Part of a small language model's weights.
Architecture: RMSNorm before each block, rotary positions, no biases in attention or MLP, untied embeddings.
MLP neurons of a small language model. Each row is named by its layer, matrix (gate and up: input weights) and neuron, and shows model dimensions 16-143. Each number is 500 + 50 x the weight over its row's rms, rounded and kept within 0 to 999. Numbers have three digits each. A neuron's up and down rows have the sign that makes its largest values positive.
A block is one neuron, or neurons of one layer that tend to fire together. After each block is what it responds to, as a language model described it from the Wikipedia text at the highest values.

L6.gate7:441504527477494455415527454426520401565423523512482520574445511524490491511521553448491462555538568450575535533464523486474345457544529496502572571523456597536524566525533562489520498474495499421436514580491474497427518501505500557453396579543582447422565452491416483507494574439469531509477484503529505490508602467544444393465529553535491507548500499549519547518568586603570421470446
L6.up7:539559467471547497489536551541480530499482514486497490485610567446529506473549496506441541558512481457501419482476454439535491551515563428484519462457523544428548621419416527499476492531469502500544479591379495489468455487485548515457384516558536544532594573566440537456518492436484449589565538512464602473465473493510465476405503470522539469462364513447522511412476525564558524406478
L6.gate143:563465551462608519492518523519512473538433596510413434519562506469499463378471461452537376489527507569559440530545548520506554557540452444520448515514466436498560522499461423441588465465556445464557544559437517500416439512552397460556494517592511565518512498541498610445542619458481503542429472490551466482548517556504520542499469490473464482565501537569525427540514486471459535552520
L6.up143:508576553502568507480579536600583493511508559444481450585519444481470439492477483405443573463496601495500490486456510529433532460501496478586515464470555443487479536495566450535455450488529401478456446556538584531361408553520514523426483463534521508588505538445438496505464571543562525461528551550563446489472585592463601500431609393470490460482502468554520492540432524453499482493629
L6.gate176:435422507512403524473510486562561424571353554590462584528513489489603551497503381528564557539486487603485555503469521538569570550587454485535494419526514569416458557546522457523469549499477505457444510550447527412455555448506529539497491487577525427518489472522536420470474541498539409591462510464543395582468434478397545469470524610521500498457482497524524458466565500574425515465582
L6.up176:620445519469508456497552459406469446467522499492475576436507561561446509535536517477479430536587430506549425529495443571552468546422499532615431509488451401567470384475541461536482514497513541557464491556502482364547464523558460433530462538465462442467432453543426468516496475482461580436483484475580461508553421504446440485429481494477462557466538495461535463549563465545453558468554
L6.gate205:543454508502543513532460501508546532620597513518416521530521502564470557517512538496461505457576450489489538541487524435445490490548466508582504444377495487490575483465474541530508457554486499575517544438573487560426451471548540531542572418515442485561500491594504488529478522421599418553510545523450543579531509374521531503502560503470535507441565448513441540500390459519495499466461
L6.up205:490466486496476556471510524483575453511545576587495479495522489479565416526435476500412523573507513509505533571456526484469504561560425529559527478434533627469545466491506464437491461487640526488492480506514459343371522542560559535515559501582597511442542482464593512505526494489551466511465551494548546514477443528572475412459427471471502510478504505490447529479545521486492454567472
L6.gate222:588488529467497523499522423511574464637554537427462507532493560470523563496558412452515585479444512465574536512498405520415604444485559602506497390436480517562450464494513400542549503447500440546527427507452562513486422463494578512532568573574545432530508403555501410613418525555507573473493509467535406507458565454460530558479526551492578472415451565406538475450431523510516510579578
L6.up222:392543490465531459562520476468424514575449609425460541427589437579499487488481586490392483403502533513454459428419595493462476479586521548561520467423481525456502526550536555492565475486488405495475489597537583428530515537483408474492552492460441511462437530559367541510491505549460525581598413525551516455519510590625440518464516505511445471525479501503514461618503560518492439457513
L6.gate281:544437572520493531548400469465527468531523478526437455503537437502416499415426497504516435456485538463510448507395507571481465480562627483522519500475482576470580448497621486570413552511531590436382515493408513495491538590452563546540497564525519445470475505618483470464578515482471462559558535504382448465503560534454480545560532510471579415490446588516422509413441478532453579583394
L6.up281:482536529451535469461603445451400529395453475503510569529431380529538490458532464481487473446582529561561495519560488464483507471515543457524416529524495507544444444515435472537448555588520403486416603505540581547471562431498425509472517406488417576596588557429519595535518488467519438435582560503544564485509468480575519554565489491430408492472437461484519442559471558486503551504509
L6.gate453:473545549558498460570496552463468486450489443464562535381519426540580425473503477597465501427548502510453590478447536542538504512514489478543482559537507458503557499506508546450587392555590487473454551549480496554534508427470616510491497476511509374520430490487425483377539578565501452506525545424516438509426578481406479451474400471558580473537475494486419453663394469548426501481489
L6.up453:454530568552466478537500548642483549616498498438535594471566513503602467546452479538550484613505537546512488584452442456522549528556487505532487479478597518565438459459605560537537484495587556522502571489503430480504494468477481533491547525508535491600503428472502521431511519574481424428554547467550439406486610476493488472421440455397585446561509538516478493565513421499444496525511
L6.gate646:487436538471424462559467514523530512456570503466542482540488552559519495441464413574411485486515491505431559527490458546444452513499460469490517522519602457537633535472471444442582433608522488362443425517423536530531460499538431394534449487532471567551549493497428413528524488490423583480474568487582468468448486486468487449489485505477516600483534487576495623475567562500383521449507
L6.up646:503429513512479475475544407559431520524558505481521554533451532544434480565438490522529519513581458527488511617459438474464464507662415426514546535478516430505606520450473433524470587462547511507526451499497424515501416485576529465436573510508441493491498521391560505579530476434479506488539615465498511415501439498536474565463501480486432404499525491464533601480530534501497475478534
L6.gate785:501476547453516423549485461522479637528510509534512501503542514498531546498488454501464454475488500508445469490531561478494476544496511501562559558496485503425525486450476507559460503447502539600504448406490576539486521455427470515460507420563567515528580468484571446413510507475481492522414587517514465528397554440509559577553461479468527469485593463558554576457560505492469475482459
L6.up785:488476562479496431541470422486473556479521465494489525493500579533534459543544421491450529510498564506532470469462541451473538556542498477444454519499492512382463442611434519442524479591617503513483551421571545541522544583503478475503514522548407573440616505558503493461558496521608436541532434494581470470497622573478457599410499461523513444383460497501566499457454526522524579476528
L6.gate799:571500435504413471571526526464542617432545454437489605532504567659631496452474518399526389557432510431479572538482532426482465412470526505480547591580430422563497502495524503523529527558531540560486522491448448507431467445548542494573484444470547559478541534494562511379579571560524537524552584450494442436551510509535550507454454488449519530498454457435509539551476539486503465483497
L6.up799:577519458496441464449520432636440528491604519570560563468528520568516487457454418528449374561491546579511520509493522356444438535509500482508405510481460525462473590588565494620569496582445473586550375476501476577472564493634468620476486485508534469564434508507435473477491538417542559489493522372411477453507490494564560404534449544500523522409426483485462574469492480502562424552526
L6.gate819:562463463422437550502511405542551545416358519527449606445523443604526527502328391522634444498509518499488544514533524499510487495420452465570507507581395476581583439550510481559478443592464503322574523555510513473434480472523591529547516512576498468567531618500487498474517478498572497562507588523543553535499603476453480566489503514630579418490489542455564526455467517505533474533490
L6.up819:533504459526524536449394567409491611409482533491488536478493397558508624527479523474539518482525490455474569529503485533470554574507524529621548483451529368511548566497450515438576503600516513506501462459510505444474484520551513552493503440620442496531464565478477529511505486476558564467506485515529612502445549545580507505468435470499555436425474435453489486327472507469425468556495
L6.gate853:461483601567495509492441510506465495505424548526504494531476470474456648558498427543572522504622622500475471550478541552508540541595528578491594450501548527545466483551528401475479526506542463501413543499462477487532506569599546511567572581599528541516500485570479497514492497460505498556533515526443513450580536468537480534471486510456458515479549529486473488387519571481494644555495
L6.up853:459449487409444480516535502447469469599520527549487513527572433532456549527487568382461488450583572517568421492453562591488506433472485469468605521483521440488482459591454549492420490559524451458512485586489494561539502549564503491536428475501545505516476538507432519531439387579487517528498604508472536478508541521536438578491563377429536483554443498464467543520553509476438540602515
L6.gate889:544579468558452465444494547531512458492452453440508509458537488584555500460539509506534489469496546501462476644443557634530522511502551521486507489459489473577426533564460577502484546516505552554452548486421545502516546464474449464443459478443500454457552473467515514580610502516651458552452545407512594576426477459488508555511504365522577428477459433445475574475430568494446549423509
L6.up889:400498533543482486455511450468433469481485461479577492542525461550571508544551492429507458512552501431528467499433501553464557519412496488505477462421462468519524608499502656424504439503453452498504469602400566550476559560451426565598443511427548427472501449541489434574553419413440540498582607368578486507442492551442504491380575482429479493495524512487530522400509442422447541539542
L6.gate1036:548503521477488459548530473496504447473500547523627401538457519588473526480454510581528498531518479523514520502541551556442545492491516450480505507513539474511540555465504521517557448428538524460590480528505475484603483392413556562498570453564480473443466484502470478507476571458468566496511513471536617406500477438477510521532619482497409434514556557511519521580524530630513447401404
L6.up1036:435474467384516574529473527482541530489487464473475522503505497639503504466588549509485429536546555447574565513489525366485451583507432481522537533472430405497544571461522542583484537562491454502479486537558519492453494468471537409616440384513483495493601494469505627521469480443527463469516513392479447472506501469538540432511558412535398469518519541547621570530485473430515483389478
L6.gate1114:496457486526548500442564466449620481477466523507483516474593492504518490502608409533632459551450531601450475401536423512478546481574469483426412507524506547414501498512573483453522483450569487466452487504538536506451416447513450456497490494498491519419481439484567530419472519474540545557504507500582440484496496602529493394487560431541431562469413483484485488544598571485338525543368
L6.up1114:408494494426400411432517600524485422494501566534563510501458558529482521539519483543483521439541447541527490399492515543490510511546402467531526490483549487507522543535473472515474505617537552488430511492567539457478494519544440532505448483569457512520442415513461512516475447563540403520551506452555514512464497522368520584455453540494463543499570524460461446432492471509446473517438
L6.gate1182:441570543436459469479448583492528455506498606503480437409538531480549552479491512549525486484445611478500510464478487553508507583447465498463377513454635536491386547570562508543421443484539491512565504454513528466575527532521529442402476514514378455479497467493406401565493437452549346515483531497496482501469529462460521498458591485437398587492493500456501571461575559474394489632492
L6.up1182:517450463585510520471582521442543590468529571506548501434502433595465464471417440459528544557384539577532510500483552390553416552518547424534528495539501511489486421495511464488487438468527543440527496448532403581463569550553411490418496594527506530429520377475471593485516555514511538552414530517516576519449569495554518474503497461408506329466397474554499515537526569501478575520493
Track-listing number periods. The period after a row number or in a "No." header in markdown tables (track listings, squads, e.g. "| 1." "| No."), plus header cells like Year, Length, votes.

L8.gate171:356527458480521478548540516417507503507471456547430504442488478463425541500496478473530461503504459489493481578449507532620548433546460481505545377484511510484549517562504481569520415562496482461459545447478476557526461448494446524581463413468476463521412509457466554586401547537559503528521512516503548449437518414508499476594513458528465498533545533548485490416523585504543549526620
L8.up171:444466499491464521479545521441544497486422511468498461454539482536426514512490489429493423558481474540457597619453538514551556476434494418538568511455477436504518554490453485511524482503445558445603473511462389436488500499522562490495520451542504511583534459461504574538523614575497550445475517483465613515434489465466596563455551387432505558572442471482550540508474544502445480497561
Units and spatial positions. Unit abbreviations right after numbers (21 in, 270 m, 20 GB, the × in 64×40) and spatial position words in descriptions of objects (in front, on top, topped).

L8.gate1088:480546504410501602444583558496528500550496557443550573438618452522486531524503607538436536467505426507490499542454516539571508515492478463531450544564527514564452532423536557494455561452513494446449519413399508426424412485543573499491547546511383415353456539411509463568605492508541557494547550540530494553438441428519487497471522508444503424510521461501574594429491540481601502454459
L8.up1088:460534424535477520600485583619508517457460407438458495583450513524570458588522522477486568516497651507448497467472491503581481509482540541615552526556490452450560615411505580471420564459423515416498539480553468540554446472454511516469494443565468558497490595530492486533500455450491468571526587543538492475482468524473423503463571434491508471551550474606476485448511515539569410486521
Span-closing tokens. The final piece of a code, unit, or phrase just before punctuation, e.g. database IDs, IPA slashes in /de/, units like kg.

L7.gate139:525554421521520511473458401550463497467489457459514654447401494521415513519450542494523444481498539519625486509431532497475542506500594405526437507486557487512527511418349541481560537594479522556475469505478485512517534568569502459460582438443502523455424388552495544496540521427546470394481542480460534490466515459507423488471483456553553452577484692500526528517516375418449481483547
L7.up139:611489454509486549511542478539505582514423476639582553481485531476533491500492477439500448448425550584428529485350559435479510514581460387477485465489517487493471568528570557481505449476476538597470425454535464514510508471545550485462472490502501403546501562508488654460445442419523430548535567429527505488488486504435472568384500457547580474481510425444517545446539593484553477392590
L7.gate471:447580527502402568546447446542450547448475520459571541483561451481485519455508453566461542434528482488420594506577551470442543538510484498461439532477517482569530532490505543546466554469507463496526562526488501448546485420487485533553480487574500553442494452513558478441546563408472488418552572509502476474553516504482458468417520538431459492489508444528475575439461523519424451441473
L7.up471:521448528512539446562551512451560455480467488560529477365574520490557490560470492514503525457515510517568513501434491558501522445536467569512483456510514586489549473417482526621498479506497473453477531434503454524404402449455485491531390624511596403503485525632474532488547576484485577501512460542518521491491523511469514521463492471505484584513426567555471491480526516513456521493424
L7.gate621:579557563577628505542521499465418539531501501380528490524434438551394545624488585390476517504689490512460563557488512466506443546504458467565446573478449449439442476502591518580526466496439549563516447539534499518468502535492550471540473535514585479467485428495525582433533484455504519513506496510579479396466505534461458511448352474502462395537453492547484507419615582531482572411482
L7.up621:474485428526482528590553523465491497598485520539506512429552564574542499489491452476421489472523408507577563455509490489521498502515530527576443503404553510518590529577544503502547519411479416557417503540562465449422478565527425569454502545482554553476413498457498444522456408526586514472487588504561462424413548565431371472505509523518499477472466509573517487506557493508515543585483
L7.gate1008:546500591451554472502466595610484597491502476526588414456460575498449539411543511481450400451445532464573485538450486550432502536464544532534517519483503502646491531553509506603512508488530618614462470523476550515558572502435472456485572531597536526470551563554511449520521448437482536536466460561577428479554390474460463452521612389552538514533499499502527549465443540557533468451496
L7.up1008:524390452513489511479531479529411521542543431545532565447562505513538518466554450486505560481540481541462459561576384572486534563449397469423465464459463498452610518553441578498510462491477505416566556473504484514621512431480444462525418550525586466568459484539492566501533566415490562458475528488486472492458454511475446421450520599537455497557510409509561547431445461468460548461517
Period after number or initial. Periods right after a single number or capital letter, mostly track numbers in Wikipedia tables ("| 1.") and name initials such as B. J. Habibie and W.S. Anderson.

L7.gate107:495523551455518495538501550576549473573567519496511489519547505485439472558558526416558506449415438481417576498531504482372490512512488466469464465471451461476494397507544540473460555424522514540480532397548548480403482497608459519533550503496456481573462531514495437462476508502501563513457543539430546523516554483564490441427478631480528440537545471505438541436513479498500491505636
L7.up107:485514467414562556514537573561428480465434564583440442539575448456477527500586402512506523472483471455555505501512505526512480456478481502589506496501441536509466570509545498467415498454450492541482442415507436462577517579488488431501601574554421497531526478529552501560522502532576485530523531517597515668538507544430462464546547584474517388452476440485472549520511537489498389490459
L7.gate282:592457491509514522573500472508478479406458525495425483572519564506548588514462478572502533531438402414506442437486565562489400510542515510433530543476448602472555539516378484496494403523557530523499616473542521452527449553539541508435471418637466529499452500428502442469475401463530434537501460532520535661555534435535435467495529388446515518491491398429489564462490469544530546483413
L7.up282:425541505485533560516608543430490426467506541460454510392449555492506493486436608498541439539539516552559456555522514496506600439504471536470463417437530512537475481543513496484510574422595527473416497523448518478509474476490568456524511467452401437454422472498384544494461607531484458548506532394512481494504488515466402540442454441529472477430487547432580565528504419602506521520469
L7.gate369:476436452540442469553509470529571535429483486489465511546515514430487530453483441629566603443479434560535484555447455518501546573512543485422503515447645503518557434481517525511481526523444480471471424570497479475581509515556509495530530481467399495497537537503518445506455536526431539501533532458501464536503499467525404371466459509487528447522483573473523393453460442383537422491482
L7.up369:520472439577433513482547598507589525459569538449517469560445498420522573488517552487486509552509478554533419471433381467573503432587499560508507507481536599457458541462633502522400489531462510522448463493520498462454451457437612538512517510535386515553377474471490505573528518487561467509587564466532497473525583473485495514419382481473470486436529505509588457529417437441538518549556
L7.gate483:476364569546504484568438565504574370441452537444553523438547448422577561492569530429537506538587465456458433436468450411512484517477573492548494490544542500578539565452593556452441409558505518506562500524463566423584445549491571455518503469424538575517496512592536453607449600473615466486468620437471509525430422517598452469493540530482459596542453491506458460563525498490512594460522
L7.up483:544470549451430540578453506411562518494381582465477473573563471505525574443519498505553443477551432551468475490524486586498537525490530567606489502543525485458464419477464480503459433492447505545511506532466493380383477479438556390472457486467403570470554476455499574426485497435484522496529515468487480526550551455552564414486551446440493527538447520526558601567523449548506479418449
Long ID number endings. Final digit chunks of long identifiers such as ISBNs, school IDs, NCBI/ChEMBL accessions and precise constants, plus weaker hits on tokens right after numbers in tables and lists.

L6.gate31:446494524382477517520491398506409516491517527480430501474500476583527473462547491462420440456532423625513522567483504405503484509539500527515471479534516537405565491500541517513457568599596483592563512443548522457512514443501477570521527470512554499466454500647524593537471559495491476576402439523478452520451495529515444476485509461473553445499473533556501452486531529488565550513423
L6.up31:451497510478448540458516504503555411464408568536521572528505519567545560531481446564527489556587463559557426510452525552456447514449496482557567443569430538441410522505469543471430583464538501527538432564534483445532491473484519492497358507516472497495488498456589540505594525462495581504566538453431502386468387527450482556499528493485459501529454583555472614513497555529575439530474
L6.gate38:445587441483605508482522498550448615436464588546552491527408546506459465509489564504445532476569418461445531567452451474497489375560538478440483497450480441474481503503435527465437460535481511471504467489488494509439481472502389594476511529559464517465524411558412539453453492492480445557450481360537549456643596481478572433380450501519541488432399484474457465554476488493526532527508
L6.up38:486537522522493555484543445445417485466419573509451457538536553441434490470464459519476493493519490479509533544410585520576491528553504557546570486558525443453488556514586465497429478454506471512479485496572482520496448519426555519481527477479517469543467452522512462522542427584585494564435542551460589486487484513532561541546510523518503489556559456455435531546382502422540352611490
L6.gate72:505522505492449455574401569499509513558473621578451569582522545413621454507473554534476430496460556405587473544506453541570455583505599483530503533525531506475427520574585497483479489409539502498436529558425575508480466530577466499585574496489447507542515608557442530428507565583505501494509585482521567598393509469421475541453460425500500438493468550459510440523516530504493480530450
L6.up72:430520504489544572474443525547531545512506474497526540494505527382536501525448517467554483560514432467590525472417492546526521457542476526404453496461424445574529456509602533488443452557515465567542490567486575481497496525526497443543559391510558574481530542546481527552542451605516571561554485520450541470456467477423421474544492456528539594513418477490463560460480472408488500454535
L6.gate280:464487476478422478479461533480396501420543536536457515474483509398461490426509501512488455516563460486557568487422426406614517532522539431493533480368453507529502485550459568485491461517441467516470450501543535448478514580511515425513462598476521507466451424469489483444480566480474481519417511562542433484557490506570484517445606437611514561449455501499497603436454481432553495471503
L6.up280:533457489556480567519471451590428442454490512424460504503497523444541444569540476460507505513429448461493568546465467483512499502557520545434505514542547419613485527531484427517573572397542560556462557461543465448495459510545406485542533576467510551454496542422513393550550513511509529452471542594544523465473539510438460478526513510517473515504538494506520492530444438451498587495566
L6.gate289:454526511426521530486516528484415438446544482498551501554477479502495518491451573592389522509468441473556505556573537530490509515487455426426538410542453464434465476474572667422454531456501539591544451518504463468479527507580539466424544533503438535485523527529534476543521509471522516555558503483597518475507495402463510436397564356475557555482502565500566486457579483516500559441362
L6.up289:511411508544525455462466492506531527464483524367509460397427553494525573544492556485476538451532432474520376529567451510530470476491502488466526469464491465401486546558525494463415557587430579489541468526457415416459471471570475455556558588580531473497553442442518438560625458509524481502456527421477431583467572532501618490502473553456489490501577500512494476593479438500570467461492
L6.gate455:480603474584527524525517438494505624401498550501589514552409612416518494507568467515461560514579464499501575504563470564474606442445611470463518519573551492453517462552562424540448491560537460533430555553462569515575524507562461505519550513532566515461452475588419496457495595489474532574472510548541411525544567538530529427390461553429538549552515525536468537647481581536354503489422
L6.up455:439415530525472498537465530476423479467490448443514472541559463532472480473530579483517393526443457493549439533519460525574488481469483461504523502472617464415456550511536494479480437459465508604542511457502434523484517549497538490410558510430485537509458451524520489480518480473481480571453484441510558608478473583562615574574520561437539448500529411423497483544510495516588528593547
L6.gate574:434399476481445455457466393466557560388510554530485493417549456519433541569555471488529530525501495476474528445477560505538532546437414461536539447495469576448599480569537545495488529479561516468427481402447523379421510536492450469562429419526437475484420521480444474544481514584444579531427529479535507469506534511498464457409521449516542396526566472522551481459462580544482546508506
L6.up574:400382396520431439542470455533506463475487581554468448490570458531447471504497533515487482453484529429458552537409464521496478547518509447536554403515491545418422408501482511570465556566452554435494509506438396444527571439489469465575446435566576533463512568512428519485501600508458496514455414457556541519423505534518506471511511492443498417565435552554474464437537549553491545534513
L6.gate743:589498449467507429462498484578461553487545497498408496547428479507489449552515519430445469560487382623598587505533436500561526492489559479567598433474510466531465432510497450439403470442438489515500492522465464387516414459504488472452485500517479539545534596481493494554529499647403466454504462527443506434474471488427481484574581452502512468449509479462578476487515504522503526472475
L6.up743:490565543449478479446494530508421491536498535445511438548580481532544562528568472501501512519529545465510457503487515381539545508539482516452458527469583534471479368480572587536524442555527547482473446558536528491591445432529559465563544497468427541491491549543478440468445448421507567485487592421440501561571500506489481502570541459430479464530527470621585508559580466453554491533448
L6.gate770:490520429447475505528445527492538478407521505525551542574542504487473551430495453446447534528602427475645582511478493489465491342446483482554436551618445462498491577484624565509409497437526442506608424520460486484519525534452585473480447459572535494485515474554398512458469537458534535547547351564527489623471452420496529475511646498434448514481405513486554477535559523518517444437547
L6.up770:476509411525455458505549550506395477512426545444430463451413494454408502451469418394518572438424501529450490496488561475455539429501419582463468460571577387557525528465544496561481539516491438494443514554404499532538461529597508541510438444581525519465546473515474486527476496475517591590335481498520530501475498439506498546516549482636577470512495450463502502440547448499528448508532
L6.gate803:518473459473480531515549612560463486560516489557558521476519443456477484398496579389469518437501552541413484517495442458564507578525474501493406483504499495465583546571507481514512488527501541493523551488473496451468519479432475629499539366497489502508410492549522444490481411554456524617515513440497495514508429512407546506458534495451550470462423466457506595480473464405463394462455
L6.up803:592454428450461503531453596474476343458479546506467494489495468457489496433401534530482533495547432545501487543591466510474479563530490486482521483470494474485575500468495495490467545496541532433500502558499441476439457518471590494574538488499486445507507494447515482447496473542515506489482483450473501439536397474443505397541587458550499503499427517562485505473540472382476494486434
L6.gate818:466570486477462459470460487525613498424482417512463445657473542558569519538556494502611553552549558485486506458510502538427535468512543424399531500442520454485484469497537513525442479527474519451464471446469467518493501532553496455583531410507481531461399525505494566421521547436467539498469511540424521488581502539418512548514463533448467572476441524590515513465468479486463484501521
L6.up818:478576464472406513420475537540436559501485536509515477468508484520413519468492482547487527494550524526539499479553542537434428460497502510461563524516457631499519537521496497475513485536466530524425488550462571581501530506548522453464551431431463478434397595438426503516493522527506513584511446452513531514474535540537431492467420499597470605547481498509536429566533547464518547509527
L6.gate949:437518471523541528510525457553537532573451441456568525455429554553589455518479508517629531451431455515559500504414537518551469544482580559551491537457380488558472522515546578500469557445464504563508456477492538447433549520452536514437452383548442502445534492468577449545567467557497512567479523418485431478497445484569463443458495442518452543521485423494495542531460561530491492478525
L6.up949:401702487546592485561523517481455596581492468459489469506480506529513427459420528518529553438475496507520526448482555566606437417527613475501557536487500457581512483562517620608459508454504381464511480479489524398485453520560493507534477486468531552515478585488525471558477469530466545485495489474529499483456554442470530487468486363431513453539519587496576526448443623500408494415508
L6.gate1003:470609487498486472504484452572439458402570484468479534412479480420453532493504556508462470457602418537519487481468530549448487547465536484493514448424511526478528541407545488519451480423454572488573513425416587500597535455502496495514611453552584478558548459490506544449471566535496594523456391405573575486548512425529476488515505518453527461498538576423548476459520477525484496418473
L6.up1003:505500448550471598489555556476500400497497504502554532510544428468472561492545524508544575478566522444508519576474446556347490413536630476583572421549455543458524525541471472467523523580501530484502543404464513510479465394515482544421493512550513529505520570516448535535420471441491535529466465408437395537484531494466525544429425483526522399480546432509486541527535576501526494588554
L6.gate1117:532530476490499523494452458452474459557466483579472467652549554591453522511583521509465580430544478504511498584545538487577424512520510499545539501528524467534486553535452534491453508484551488460448521522494538526413438484497524553470462512434547559450541478549494583560464522471502454455504378467516527453458433498561436470497477456513553442563455509461579521550486484497464478509560
L6.up1117:535529447512513538514464401509431522520514491566473413552511567501403465522530516469514538500583436467501549633536597526545554496504495493560434511522508497527543499551383513560492467471525484486535524555533543610463467485531528525426472470463566537545477461550491609536450500554504427537569392564554503386435530496592448544548525472453577556496409493455504490524513529440457502494523
L6.gate1156:424524480467479513471500548505478470441430519538627488647570587536489455425529547537500533562498442582561542530548536523530555508564528575541481390483489543482517541513525588492471468476578540474448496485453506409477478524526406545487374559557426534509490466490520450502596550558555545495586448477493495564498538455485505494584470449494417500438493525473565480577448491472534394513513
L6.up1156:368572545555542531553507536515484515472494529501450420452448515515470465505504497511437615569561477512529484480529439532513519422541576419601473532461545481490458510501524487534513403552462452572540497439463439571496439511474588462499583478523564526525513420417532504587514519546525529545458452389425437543569518577503426571560435484402594460410482517490464438501548491435486551496559
L6.gate1207:468434547502555463560479573499446486440560556480467464493414481502439518450444507541542512555612592533551525572507480485580494598484448475486539490552532515486525487547441463480495525478516541524457437501603474474591462510580513567505551494548443494551490576498593482544390589493480518530518498454532491565516599507403440532465463640382527558463527495668493486440507535511497553493430
L6.up1207:443457409462438525491446600575444452504532518484452470481544530470432441499613581486456488551496544501463531436484483527428527505444404408501476414483516568389450541449565481432505576514529430553455535466579491476523508522396532477465594488461517510422475571504548546514438446445521464453543440544547466547486559497545534519549519493525448528514511559440515498358480495538558458359464
Mid-number digit chunks. Digit chunks inside long numbers and codes (ISBNs, accession IDs, coordinates, postal codes, table figures), such as 006, 290, 586.